python train.py --norm="layernorm" --norm_eps=1e-06 --optimizer="muon" --schedule="wsd" --final_lr_fraction=0.0
MLP neurons of a small language model. Each row is named by its layer, matrix (up: input weights) and neuron, and shows model dimensions 16-207. Each number is 128 + 24 x the weight over its row's rms, rounded and kept within 0 to 255. Numbers have three digits each.
Before each neuron's rows, "fires after" lists the tokens most often just before its 100 highest values on Wikipedia text that the model never trained on.

fires after: ".", " In", " ", " Th", " th"
L5.up88:152127116154122088130097128117122122187100084118157166151152083134088135127163130140154096100139137139133139123139128155121133154122095142154120088126135146134138120131133091132114112118127136152112175120137117113120136134159114183128136153119126119109108135107130134085146150148105137111081104158141156121144176137117106102113172131106133164073139138149118099095123137143089173155147161086138151110092076127136090171132145107129151112116142095147110170136117140180137119125084096140166126118126137168088166112144140161121092158133127187148089077145120183186125131112154122131

fires after: "e", " re", "v", "ions", " d", "d"
L8.up440:114135159129097140107166127117085143129132137066184160108145097141110117125160108104131106120150160126142122091102136078120120092109134121136162122128134118131157107101126126136133144136136148189146098131127094149112078140078122123142114160100153120127125147082132136160105115083136127098156114184151169132110151189137134104119077122161101125119154091099127128109169129087136150107110123115099109104128122109163110100159062074132148128107138157132132155120104102124143144076135165184137170127149194186128132139121115145122122119174151162127120141111110151110165136161154121106

fires after: ",", "h", "ur", "K", " K", "ar"
L6.up410:130137117141118181094109117135135099108177126123130115121067138121159135134141110124179157163161123176134110119096185172087158135074143170130098105155105146114144123111169132132106124133115152126125064153182097186158140104136144090129153134099082143096146140088130167142112154118140098179112176095142096126138146115141113107105160091138119139121119160139111131144196133127152121153111112150163137129097121119099100145142145106136144158148118138163151144071090126153121085124146129117136133122100125130150156143140133115151134121126115108155115119122111137119105162093118119126

fires after: " th", " g", " n", " ", " N", "he"
L8.up689:135115159154130132105139108144164107113133097108154156175135130133064115080169146163126116101172147139139152138120104144144148133116141130132163099115126095134109129099101107158089134141159135152112151130160082154129058170162129161095131109095135137123129151108103114129175119126103114145091102147198097130131129135144094106112114139129161179154109119142153158133124100129151133125150147131083147123131116109103155112165118101116090157123127135125141170148114143126109123138102110136105172134131101150116127085114100100134137140095113123139121147138149157174140151108139170129

fires after: "an", "p", "og", "n"
L6.up283:105160080135153107116088133153109152140125104164143149125153140128121205102108123104142119171088106100138104126161175158095105111110135130144111086129093135130159175115127131135129147172127173152126109087151102129144084082108122084107085121134179112101146138143141138147105126123163136088134107102151119128111181134126136137157147128133154123145080155142101144121093117097121127150123091119126092118124148133119149119147075111115126138133113116194137114116098182129156121129118119123106136117118119098143119160101149133123105118148086140106142178131150138109121158129113143135

fires after: "s", " s", "h", ".", "es", "e"
L7.up610:166170150102078125089129121106176136170153122097134126160125093147157139155156122135146133146128144119126157103111124128128146114086109124134144086135116065115148128163110151088132141153104097104140116145147120139136146126130123147151106159132121175121149177145138118139138103114134091109138158156132152120091112161132108075141161108074128118095134100086134134124102118167146146147112136119156184087070125165120102135109097134143129115134105105116083126122106124154171085121144094126155150144156139111137115096136137106183155093166126104183128150108150144138137154138134120153

fires after: " r", " s", " st", " R", " cl", " t"
L5.up970:121162114111130140142074102118141113171173114068139112137152132124146112138106124098144103109100158175110151112131135134126121154141180120128135136104116089120132156104134161152092134133142109141148095135126130145096111092086145147144137134151133132161152110170136128119089130104170061158176139129156131143097110168114133119138129123108119098147143158127071098140151079082130107127114146140096148106184119173140112165158139117149114141144151105114125101155126155101121099091123114141132096131116128139124115132141128124131109094153148130166107148141119099167080103133098115127

fires after: " An", " an", "th", "n"
L3.up92:152123145153116116089161161165141119126134138100130136135162146151152102098106073120146146140135132145120153119155139151128123115134115174092065087131127091121108136120134108110123128139117139175122171107154118135115123143105126131115097153152129125112125165132112143099108083146113103092087176131120149111119153122127135116106102141130083156124079110085139116095112103152168114167156160130138127156152136071123115171115139108108142138086111165128139087102132132103109094059158113123165143153143150120114096135138128134138155105101132112140138100182136113142114125146114078117

fires after: " F", "u", " O", "ru", " w", " D"
L3.up962:126116100180096135096108121098165146142144173119127141160094137115147168166094128124147113131133095109154128151165126120105115139104125174118145114112144131111159158140070121120113125146122110111116120130134096092165106077116075126081097150117080085092127134140141132077121108141105149159152108133083130139130146109157131116155102159124140192130100130083136148132114187091125141150126151183116148095104135099120151142091127129141169119138102138137101121166160106106131138153127134142128097161094162139115129128109128151108120168126135130130125112162149170145107120158106109142

fires after: " J", " K", " O", " Th", ","
L4.up270:155113160184107128145080128122119142109130132146164122137128152136117133160156112119160139139158123147173108135093122170153115127124130098117132140151167127132117072090179143189124120139122091134130117115108079116146147141093184141132115141102092109145119157124137147097072161109132123143122145149151119149140154075113129133159108120138131157129091128167071102131167131134142137173108176154122116119105130139108117144100111132167104134101119108095124138105150143136133153117138110147108147113140143088171127111149126138145115117121131155138113123080136088127126153110139098089

fires after: "1", "9", "ed", "2", "0", "3"
L5.up110:062111128118107130106126119114127153121107138118108160137136109137099163113195118113125152157126165127137142120120085132139145166160117153115122133145138141122054148162132182114135150122118118113103132129064154137143089125110096123109097108167128072132129130162152134146127142135123121097134122131143118158161156104112178197116121124146085150096120144134098122115094130127119106109126191149099147133116158149102084147162115155141122117136107114109164127109095135135139145149088147107133092115162101136147093126117124178116117120135083114179112121113122132130130129159127134142

fires after: "an", " m", " al", " s", " n", " f"
L8.up839:119145075053104122111099141135151103132118138122116104098086104167096123109104151156130078078155141139098103129111105100111154144173113138115103116114132117133122157139128143136108106164126161180122136145149098108145166138141105185167136160118125089105111147121139129104165120150108144108101135118114110169141131142136068125044127169138145123096161145138112123126114159127135138153163134141113155116138146120130132128143139167121123154139129151118094090136102099128155143141126148138132100113144138115145152100159118133106098112114107148104152140170111109121135140099129162119

fires after: "h", "ar", "ow", " p", " h"
L6.up385:129168126159142112152113099127132127120097096139162102113171106109136154125152095073149169110098101128165107097117132121106144094119105122131133128140119083062126101108125104137092143111092121116144102141112163147103151114175143140157150129133118135150161189138129141149132140103134124091149109108098127110131155073121153113134128184124123111143131102148137104134086141099187136103123116068111139150078153119137138080109129128166141103138139092167104133159124141073094155198122125135144142127118129115095127095136141156136115142107101128114176134158114135150132149124109112148

fires after: " m", " v", "em", "v", "ver", "oun"
L7.up879:110121129163136157115120131123163159120111140091136106106054069127127116119142129120120115161171151120158137097142134108116085131086133123101128120138151104090132113094102118138100056103123099119144117088128167166131097164129072139115150154099106123136115109139138125129146140146126094161144132093100151129152167123132151105122140151122046119148166128141191159124155135114133116154146107126103123156114145121145116113122148151120124172148131120126150093131139069079156096134124159129125119182168151113147161160114168113098151127152130103098152126175107118128124113099057122131

fires after: "p", " sp", "f", " re"
L3.up617:158111099140148136109089138138125130135120132136114128150117118153097117174126125119122121102070149110116161071114118108125166126114106118145111132087127153166116131079128098103158137108164112160133137159097092121113121120172133154163111114138165133114089135162195135108107117170117081081155147142141157140173092105123129131128095138115129167117127124138111169087130167149104117106159148109152138125105095141093150125107131102112127109082158170106130129082130146139119172118081131117113149145127120115116103106135134128126120123161183098172116123143144146187126116179094140142

fires after: "g", "c", "ar", " or", "u", " o"
L8.up71:121131120116115102126120146108130147157055137131149111140121100141125159130118135129136140139108135112071132088136145112164091133188142109125111149081142132117158105114132095088168128106115138138117114111129133114126126150091092144093189142179122124124158095141132115155149162135151125152110116112155084118146121120158170147134157088130108158111151129148116076154118111145113168095155120077154142142099159124135100112131159187085149140115164107114141165099141114121156137115111097168157139113133137181166101159088137108132125078084150110128112123144160101142151094135108159120

fires after: "c", "ec", "0", "on", "id", "g"
L7.up441:132127168122177143163094138108119102135148129113180108140117109163092127152157104134094138130130113117111142123157156128119110143129103124089084129117082127168104110131117145094134161146159097145084133130141132165073125128081092125127112142102109146105174121126143120159132159085122107095108067162078134098133142148170139107109141111142140132133150107110152115121146095118130139115115159151123158120122113113109135108111106131136160152142100104151123140136147162151116150125168111143112140155098166157131101138136120119114137107144150123066125156104123138145199106121047120122

fires after: " f", " m", " B", " b", " F", "em"
L3.up938:113148132086106139154133120124170132148127146200116103101091138161122136133080122179102120124129129125100130129109129114145134107135112130157084143114159124156162127144121165116104133124128122090160129114128158119137146159199103126137168119115087133098110127116098157122172105145143125117147137149143155119119132123115133068114103173109154128116091141174200129148102149126116123110133142156113140104108107085111130148123181124152112102113117154151091107160127083132100108152122117092133089140153085127142142099105170119151121128102135126094142158130117147155135121128105131136

fires after: " ", "2", "1", "ary", "ch", "ust"
L5.up724:095106160117090131139108090146142149122111142087128140162168192104117111159165130101114131127103147147101136143106113138069110162113090110096143146132131110115106127109140135092112108139103132129139092165156149118128112139090100135112133149083133121107132124151134110154166131129147088125160124131086130115089115127145164101166136167131140155132098118120060093136133122126130125109139114130129132108113151110133162119105116116183097126119167102154102121124123177153156119105114126167103125102144158134144159136084143147138105132120123099128140146134167166108114155124072130122

fires after: "2", "–", "0", "ce", "9", "e"
L5.up697:123114132124089093106089132153170143139124130128149127173137156125139144122157116131163129083121141107118158126092103101145156167164116118134144117142102115093136116087096158117126102118106152089106112143102189079178138145148159156146177110122135119143162141091134111162156123092080120165168147105132123145136104128157144129126138114086112147098147164090079130110106105103147092114145141101099137118133134124121119153161104160161129152116136123125149144092112085143102147155139132105081087085108146164100115111126121125137096096118146096166150126112117135122076132157154147121

fires after: "'", " m", "et", "ot", "ed", " an"
L4.up539:161157175140132154122131156148148121156164131103150108101123120138065162107100141159137133089166159151121114114166120130127125118157097144088121112111137122149133132135094115135134121078128130138130139114115096139139155144137132148103140137106102104116156122124078116127116109106138125152141131118121132138161173098105156143122105119097128134130162100126121134153108105133077158132146141120138124096105130100138154157132132136078149146164107113144073110142099134127151105074123135113156166104138085135150136136090116143082107134134149135146149104193147048119109121145121140135

fires after: "e", "ou", "ra", "o", "y", " be"
L4.up838:144086125135099162140147129117073117130127137125132115120194146134176147135094164111085162130138147107111133154118135098119150136144150145100134103112122135130152065109125163112096075127120163149123114110135174155165145103133119107116121131088113141165150082075182145134149144098114135114148147130097124093167105124125167105112103108119132127104098138135148136162109109098128146129177108117125157152111118136120133154162093127119134152179148102133119118082185114119157150110146136185109174107096125112160115090143107125151146154144123129126139086149128145134144110155136091090

fires after: "9", "\"", "v", "2", "0", " |"
L7.up805:138211150105126151129101095121137115087101104117130142121110088133107107135102113097144148099110133092108141095086132143116136136119105157131121171117136149092143090133121126127151114104110139106156139077071104128088138166163111164139172130146157105119130142110157117160094102118144115114178128149166147142136140094095123126171100132123152141126112084131125100116162138178182128135110121116119131126143129120137119169171126115148130118122129134123101130105132127148142145133155113125118111120156114110184124118106123109144124115137112141143092121130117194090119129134135115147

fires after: "s", "ol", "ent", "p", "in", "es"
L7.up719:128131102159086121134104140160134086114113143114137072098122125098107177160125116111173166113149118145131154106135149126127137111145118149137117159114113095109100124132158079122138165129102164108184118093037135115109127175103134150117133141122101104125112152144078122161113128117120130135184109126138147139100133145111129132089121089144161136118104095130135149102152115125140093123102148151112121148128094104162161110114136144124145142152114135132145144106113144080153081141128166128145179155173180133161145130174110155093132104177096120197153122077142103152138135137100161142

fires after: "p", " p", " P", "u", "s", " s"
L4.up478:113135125186117086101106109100141151145148114105165118113105121138114146076157099082149122128089125105149149132144136145111135128137158138110146139140140111133111171110132148141131121139112091144124144113105194100106189125147143133194138169112167122147113133132137138146149111126095087163128085127130120106129156176135162161152114162158149070165090114148135133091138098103134161155154148128112182128115128131120140103127077109123117149137116100132148166143127159167140116160108125112122138109116098128088118117117102096154111099099113152150146160182147109102143133126148113110

fires after: "en", "ol", "on", "l", "el", " Le"
L7.up150:166138108080127102111155090158160139149161096129138081172141081120163118144095145146185135171116124131172143136117099152128104136128119137114125061166125105097107136138059112122113114142109123163095116130190154105129129149132138133139120115118108078163127128118153147140114159105062117161119150149103146167152110148163131142169128154148101153113150119190119164126146153081158129150107132103107112147113117093118158118074111140112125168148128133144132120128099137100119113127141146137170125118113095082141131139111161100130095137156102116117122128095142108126129090120102120131

fires after: " R", "R", " O", "n", "b"
L3.up102:087085107147161123102084150119103130129100099068123110107111042130127107143116122196089131106123097106164109131103178121127130139148132129152118143127166139129120108124116156117131123129119141151168107149131160146116142154145171107141117149119173139115098081154122149116119146132121137125131163109115105177157151104152106098166131132148089137149137143119160125153115112127132126128091138126113086149140120086148102151139122128150148087087120118163142123134103110178150131089108116077123128180115103096159114104147112161145119144109153146174124129094136123102142160151192136140

fires after: "oc", "c", "ec", " M", "er", "us"
L7.up770:170092102084114094141105103114120170097114147129111128147131146150087130141143143112107142141119119133171120164100157109167104176186105133128125139136115171121139128134127111147139127127087115107118103130147147128117133168158113120109177113090112122115067129138084146135137130113168137134144114110124150121131124146122138130134153145171147128135112110129140084112091126144161109131142072138152109147125101131168067072147147150118121121134162116120154089105113112073134118114161128139147139094184112131094118116118145079155129137075155130114101177101149112108134144101115129160

fires after: " m", " f", " F", " M", " s"
L6.up191:131188128117113136079079139127122172108117152135136114138145139114104153139169117115170119097149142207155110123142142090130099127118122115136107150088095154131136139145123143123110086157137116127140146150093134160094173136189101174152123148122151091130116158130118136093122136115125130164161109131137143134136162148115130135129098124130146118151117094099129166122111149097178081161142134110137118118051101157123160124117166151115150137185106085102125124147107086173136110089113113123153095113109131121138153119142137105178114116133161101114122167134140118118122097169146142093

fires after: "m", " m", "z", "s", " y", " s"
L7.up431:127122132099093124106131120143128107152130099135087077086140122131189154094129120154177165162123119161138157150098133149139138118149160146070143101111101127135176090122150126136105131091123128119104109138103113132094175089141135144186119148122136119118109171144156098108136156145143139147128102138115150137107136126168123150108076127142086120155119112118190149121082150142138143148145150152131114124135138120161180141136141163123151140156109085131067126093145158096121126123127119132109078123129124150100155135138133124164121136156128136140122150117121156098139089136138118150

fires after: "o", "a", "r", "ra"
L4.up667:089062107141126183139117192161101112154145120115155133132119130148176166156131088123160113117105113137147147126110118151086111140155153154128146107145136124144113094138139184154096119115172127140105135146130105098149114098121089126130133130093135171133107116129146139118087143097104097121112143146160115140142129126150139081125147163137195115151142147138156140138072114123154177134113086153128159112140099143132118160158114118108123099124107133137106107118144103132179121151104133145150138096097099152149128113107163162146113123151128124115114120116158151089103109137092077117

fires after: "s", "id", "em", "um", "in"
L5.up187:159142106104156132152119111131134121158126137143122149110159103115119145112136118094088109130159117079156167140169122118093083138100129115164123140121103120112153160077144119148138105120117093125140162104115119136152155128141098104122097148138110110114107150162096162116097118141136087142136143166160119155106144109098119067077105140082113140128126060090154133133108119091174152108104144108141096120176127166151147137108146143102083136141138100149107154168084133175143117136156083144172099154126145144125132160163145128121150144151092098120127141124127148150082132153130109127

fires after: "p", " n", "n", " s", "o"
L5.up300:132162115098133105122132141103131119154121112156147105152134153151102178123148095117121105149131119156129138104142142129129110126160112118147128135154083117104159127080136111142154125113145170105152128092097135107121146111119110128159131091118183101141170104135126182113130074096100114122142116152114179118132168128140115125142059153161117103108102120160128147112101133129181127114107137164123110081124112125155148093120082093111156094093123149113099123089105131144150108171129126148129119080128135144119129124108143143112129097113124137158128130096147199097116085165111119133

fires after: "c", " c", "ap", "ec"
L8.up988:111132150120119110143090114057099133077141144128117143109142112165098099117106124063126139114106123120150137117070170138113175154172085146119126147137089092167140105144109120096146097104154115117096160105118158160131109158141126098153103166123140128113149142147132162127133152133143127143130127166140140115131194162155105078131132139139119139125094096142128108081125123120137151132165147084150157153133127120151142125146129164136132129153094135124141086152121116100168139102117152126155084118189180092138121090120175100151150107117103121147132149145109095088148134137124128179

fires after: "9", "0", "s", "y", " ex", "x"
L8.up329:120144179125105105138178141119119123137093160107145142142136152136115129087169125089141156124102168104136107137126148128105167151129110111132138154126112153089096133110141095136116130150104097091140146125113128106103141164114140111149149139146127128104125189154106066135105122147150113090128071156128165130137173127127127145126119114156146073083120094087114082118130118118148121129135128094097111100114149127133160134142126138142100076135075080148130132149160156125126148077163063177130150132122131110136152107111115129149144138138123132133133098150115154102139123144150116108

fires after: "p", "y", " sp", "e", " ex", " H"
L6.up213:167096111122113101083127152177084144131126113116124119103141169143181105131142116141154140127124129111122149072104117150142101134109135082164135108105075200146123136122079094104152128125139134117112119155138115093143120138108177153133128094132167121146105084158123116147134113096125113147145102113097159175108133114096125104181126112160148147110097117119099157142124128145118157144134089098143151107123106122137126110125137137097111145093137149087121165164140145121116127164122089092137111147103092110161106107135170090152152113117178139134114114126156170119149144123181133171

fires after: "1", "r", "an", "in", "ran", "un"
L5.up262:116133151110142103152157124120137096128150122131109107159140107114129166138090152129139169165157137161163124112155115138084130157111098145114104145124087107127151159093100144109093179138123135144144102170117148113091133136111123105156149121172129122130137106107120179118138138121112108091090198161084156178175142145099125138157114124134124140164104085131118109122119123135103124160164122162150136111165135116088145136098161118075119076123112133140137090103151144129114135095115119155129141100104146133144110101103158127099097154127123100161171113130151125124097135112086178128

fires after: " pro", "u", "ro", "on", " ad", " de"
L8.up866:126128167138105113101063146113155178115118141074110093096174178100124128121160140162083127115139135140121122168116144081104111135101143167140105118152092103145126145139089109156118165131104168112128069105070117201124119105111114150096114134104131121111148104147131169081140122158162184140097089139128137166160118140127120093093143100117125141122101128111127106127103144129133150125138106116120122133162149160124178093149124154158076102126135133146141124120118164126144158118155132149108178097119137139152099122136090129166129091106138101137122123129130126165128120143143083156

fires after: "ct", "ro", "ec", "c", "ol"
L8.up135:111119143124139150147140143133124159098122133106169126144120086136157101127119141151108105118115133130121114137119150092134118204105152123087108135142090123138106134109128144123134161154102159102090097168131104155112102162149099095134108109136130074095122078182103157080098096094119129151101148160120115176121154148084159095118101136138113141101128135136110121153147119101156142139160152151137147106141100124174133100123126123181141143159148105133121136145117125114130185127169106151161114144125126145129120097129142120116130083118139120100083147080154113141138117175097124149

fires after: "1", "2", " A", "t", " N", "r"
L5.up910:087133130097107130125102148111134120145141141094120157142123127102119086135175133126143151140087117126154126166142102101135149103129099172110129159123094114157150102093111142128079143155110114121094090172117131130114150088084090153166133132160138140152138122124101142169164125157133112127153130084074119107120157121096127119142168135160126130112160122162095104128115188099117121136157131124176089088146128120122118094125101113124115076138105106145117116102109155143174129123105120153155108116156153138184135095099086156151100146072125109138127114130139157117133183110106140144

fires after: " N", " n", "p", "ion", "r", "ar"
L8.up34:137137075104148138098173116102122095120148098175121157142123155122118142166154082135140099136114124108113116143113145102147100126148102103126129127163104119124084127146113101121103118109112101098156133109134147122147148071120112176158107073159165135106152114102141106140100115150137112132156167147138164168156171127112112123140115157139117138123123154102137123153125153147137089081113151108140130110102090133147156096129143132150110141103158171157160158131151083078130073131172137128136148178107138082119090114184134158122127078110131127118113121122144139079121169139091122104

fires after: " h", " H", " m", "r", "ig", "ount"
L4.up625:109144128072146138121172156142084127169132114116180117085157142112159148113156127109120173163110116098133163129132127112072154118098094141103196114149141117126119126105109171115115156137095092136154166120136115177157139099097138133094164135112141133108141161157121144131146119141099157158143084124145111140138111151155120107087116099143097136132134150125091142114085114173132169123120126077139112113117137121139114118083146113107084072147092091149120130131092130097182152140117121124098144142150112144094125121127130149099143106148097099105128138171108135121141099084110117133

fires after: "ar", "c", " Mar", "g"
L5.up815:131093112143128114122098134124145159126133130124129110080164160207087114110114140102133159112172140139083100108127114131176127131126119104115120132140067086180147137141154134148107148128140090067147144129125156120080148133179100134099159175135108141119165127134132096137139135140141104116127153135117124132130117141112174099126130090139142146121120116157154101117134110122147130142119154141143099178074124118145154127124116122129114123132099112181105136152169144092111143139162153080161124084089136150166108132108115151103073104125141126075105172163166117105142121159125108136

fires after: " of", " in", " for", " by"
L5.up752:151127155175108095117143120144099126141123120130135167092143100122100168149151195148145117103150125160159113129167121141133091169115105108163159148144126151176146130105143133148147088141113142118136103181152137065158116055116155110128140155128132093136105118129164137137100139070106110134134110156144132155130106112102162119150126087151150134153114137149139185091136128081094154116134130121102153087134122116109109167137143126090100137156161100154160150113137123134129154112123144135067107122129135132148126112134117085116139131121128091136098094113137164133146160162099144146

fires after: " Un", "n", " I", " Ar", " An"
L3.up219:161173172158160127117118113122117121146147130103135124130157131134095153128152054098155145121159131134155094120132152146096134096170168149111086131164132105100139149143118145127134135163159128143138147154166137126144089114124164101128144133158128070119141104150165117127100107121144136144092130121116123122115176099147083142128175119152128112130127128127124111114128114117105108111113145128125137124102166093114105109117106062120123130125128134136153051077157089107106138130117116152109162122154105067120142105163147135109153137162143128115138078122099124124124145167122104143

fires after: " in", "v", " of", "d", " on", "end"
L3.up82:153166097161133128110158100142151101157148122121112159135105120130114116132146132085139117126112116159125075135209148162132146159112138136093157111109141127172177161105152131109148086141117164173140119125142142135150146117108129107118134158142168066160105159105118146143147086156098167137159099155115105138123122069102148119103168096113146140120104126137130120129140131106146099142110145123108131107133145107141135103112132159133154154168199103123168140110096145166153099135121108125101115167116144113139108157165110125104095116109123110148067098141146100146094122122099116108

fires after: " m", "ot", "em", " M", "at", "id"
L5.up888:116128100175103157134105131135115131124118159164084143121103121087128152101135115136149145136150167157128088107158125146087113078126097139124086097131123104114119146134130116144113074126124078145165158088116125120099137096162128172100118163095084163167130155128128111132107146167128130115117135118113136158157127099156137130144127130064098164115126116137170136147110145122163155094135146118127079112085150151141131091147153113114100135181123111126112128129148120162133140112088089110127144164148107148164170146122114121117122106145132126145150176166121109104064154198128129127

fires after: "r", "i", "ar", " p", "ri", "res"
L6.up71:122128134106170110113140157124121159120158105116168125108149165169130139160145079117148143112136164147152114128079144120144145135108082128131112125088085105094148154136120092138095139087108110097123138121098169104093154124094146171154131130151144116160127144090163129129138138142113149101151163108119112091118142080099114090167122130133158161065131126141104099122110086121155122113158121140146145128133124135160124123115113125165135082136153119121135104107129157074131166125157163104131159143125080099123117117162128156113125145126142145134160067137151155137116135160099155118

fires after: ",", "h", "ur", "r", "it"
L6.up915:119126117148077146128161151162111113125142161138120137111104183151162112144124095124145132128121132115126161107093163154092176121095200155137165099137132137155131129089161132127098168096115088110120144126124066104141135133131132129145134137087107162113126155094095148119080105134167084127100153120111103158117129125155108087171095159132151119130169121109110135116122138120141124130146108152146158166106146110124100122134174113174112124157130110155118151156133127140150117149109121115106132158129109136113103178120090130130155136113142084159106119153137157108121135109147049133

fires after: "ed", "v", "9", "n", "orn"
L8.up793:133088163108137156144118108116136125106081103137159142130120108144115140179100093105134155142134142135135151152121132122117102142127077102147111130135135132133151135112104103133131126120124156134133146086136090134156149187126079146121155166138169119092134114158156086179101132151101145125109114155142163111124143163092159110151130071148100177113091115144156126146147119075100098134105129135131125105159147097080108117155120107124113155120127142094123133106132144150104101139152168181130104169145177115126084114140094106144143128174129117143122082112133152127074125096126144137

fires after: " n", "im", " m", "it", "ater", "in"
L4.up220:119128101155137155126176114151175085172095087108150116126117116100119138126141129073089161101108131121112120146189157115156106122132169145163121172128135096155138113138158110131131117155154140127124119125207078139164166136146107142121165107115169134146140099138109165105110165193104130119104129099162102139128170148169130133110130129134071121157145127069143131132122117074159165130163144126102097089102129142154134130112120125101158145139121141147090165099125091128153124101097114126060151139154124161147140136138072112130100116105116129132112142129094131118077122112138149161

fires after: "s", "ess", "k", " s", " S", " F"
L7.up864:131119158133076141051136151135111145180103137086116143153123140178135148100114107157124160107188119123127161110104116125157169123131155131120123095113115106108093139162129149129135128089117122112154148131080126088106142081139164146156132154166120154116132191128159127068119121113107109147162150152128124141077130133124131109171075117128097089099106103153153141088129145155177136151136108129120118104100092125136135109132113084118140114125136111121141124138137120151158131116117138114172133105114105151127148123135149147104109148136162117134117138170148140099127081156128110127

fires after: " st", "ot", "w", "s", " s"
L4.up859:124114141122160118114102134098108141150158111158139112109144107123092118126145121148126136099088138106112146144135093108111152125121153118141123154113094121132139170123199181119191137101132111128091173113105192139098134157123145110136154148150186155112145104100152111075123120142170073137157115092149102123154098140121141158126093136111110086132128107120094147147133149078114151138103152123106118123167152124138116154197137181119140099132128122158073132114121171157140116149095121162116148122082135126120110130086119122115096088155123152119174159141135121115110118137118139150

fires after: "g", "ug", "ain", "c", "il", "a"
L5.up850:163133162130126142109089116134135075136093169144133141079135142080139118170115085142100166130111115129090120136151154127136115143146138094110149143123121130133146106090141115113165131118115127151118151103111143103111141142118089159098141125133141136112197097147139085101112122131131053135176168120140103164128143169151163113107115102152055163118147098116152131150178120101123135168152146127133123148122111137136106108104128131111172139107128108179120160082124165114131104093128116124149089104143122124125094143119128129165101101118125130134120103136094105159135142084077143158

fires after: " de", "e", "d", "re", " A", " ex"
L8.up376:143126150132084120141116116128110173110132132114189149178132112099099135124132105103070124113161146118162184136162136112146106123145137117106123107129115144123140165068169105113159146170127151132141101129115115163122134128142114078126138138131146158106131110093144114084138135136123137146153120143157160144116132158132137148106131132143140139131166136117155080107141153113122137154131142105049136152120115132123126144112093126166125125099082119132130143100142138089133130106125072116140123123121124180177125107175141184132144099146122164084152115166092130121117120130119098126

fires after: " c", "2", " comp", "er", "c", "p"
L8.up75:096120178136130078136080091134114137056137091154183178121173116098139137120122147142141143130140144136158130143106177137147130093123101116117104112127113130110129133128139054148123136153100140156102132105092127157106140129194123101140142144135123076126124136176136103107144163123142149161109101161165125103140187107137121126137148128117137108129127116100083172122099137082152109137134166096117170122104106133158151186133148152114123166133122148121132126120109122128123134117109145165127079092120152162106121131133130085169103126105134122144124100113099099088127105146152115143

fires after: "s", "p", " g", "g", "is", "h"
L8.up266:133138145097104163121122097107174120100125115111114150117173157153104176132144094139152117132116092111134125073146155158119134110086158143133109139152094125129116114169104129117117123095113148102092120079114116185117101107152151138120104152164124137144090149102139180169127101141124129132190089153142127126135139127116114135124134086121122092107115098129100106164167161109133152154091134146119123135123075110146134100098135139130160151160085127114159121143113168146148121184127116185114099151137153148151108102140087149105122129147076168113091142112148123099119122129125118175

fires after: " l", " m", "ou", "el", "r", "in"
L8.up679:129136120108117136091109141107126119147131088145144108123128127066101153142159128110164138148132155084122133176126107158140072118147095128128129113127142105135127130130142155126132155101128134145098108121213100155145125141144104094106132135087122134135089131165132145117128143157104125152132122141153165146163146120135068098091110100137124124162149086121112143110128107087167130135157094126127139125130142147140132153123129155117138119126143120156094098161147152102152127126101141174113121133154151112112132192135136130080130130084089093132143181145058128129107109144123157116

fires after: "ar", "ver", " Le", " al", "on"
L5.up964:098165124164110106103154142142185146125143135108174084132135115139153134135113152110136128102145124127127124118126150127160125095116118115109064122154120108122109163182113084110076126139124111103149082138127164133103128141139152138100157120153122080125139122128126134139087178096108105095185163120078101133145128126130143107128085117131095131150132128138156127131128162140121136132121176127144141110133118075093149174147127120125125177139153149150097153145127145116128129108126120109115137083101063115132076118089123171162140143151114147148118069146116126144113129120147155120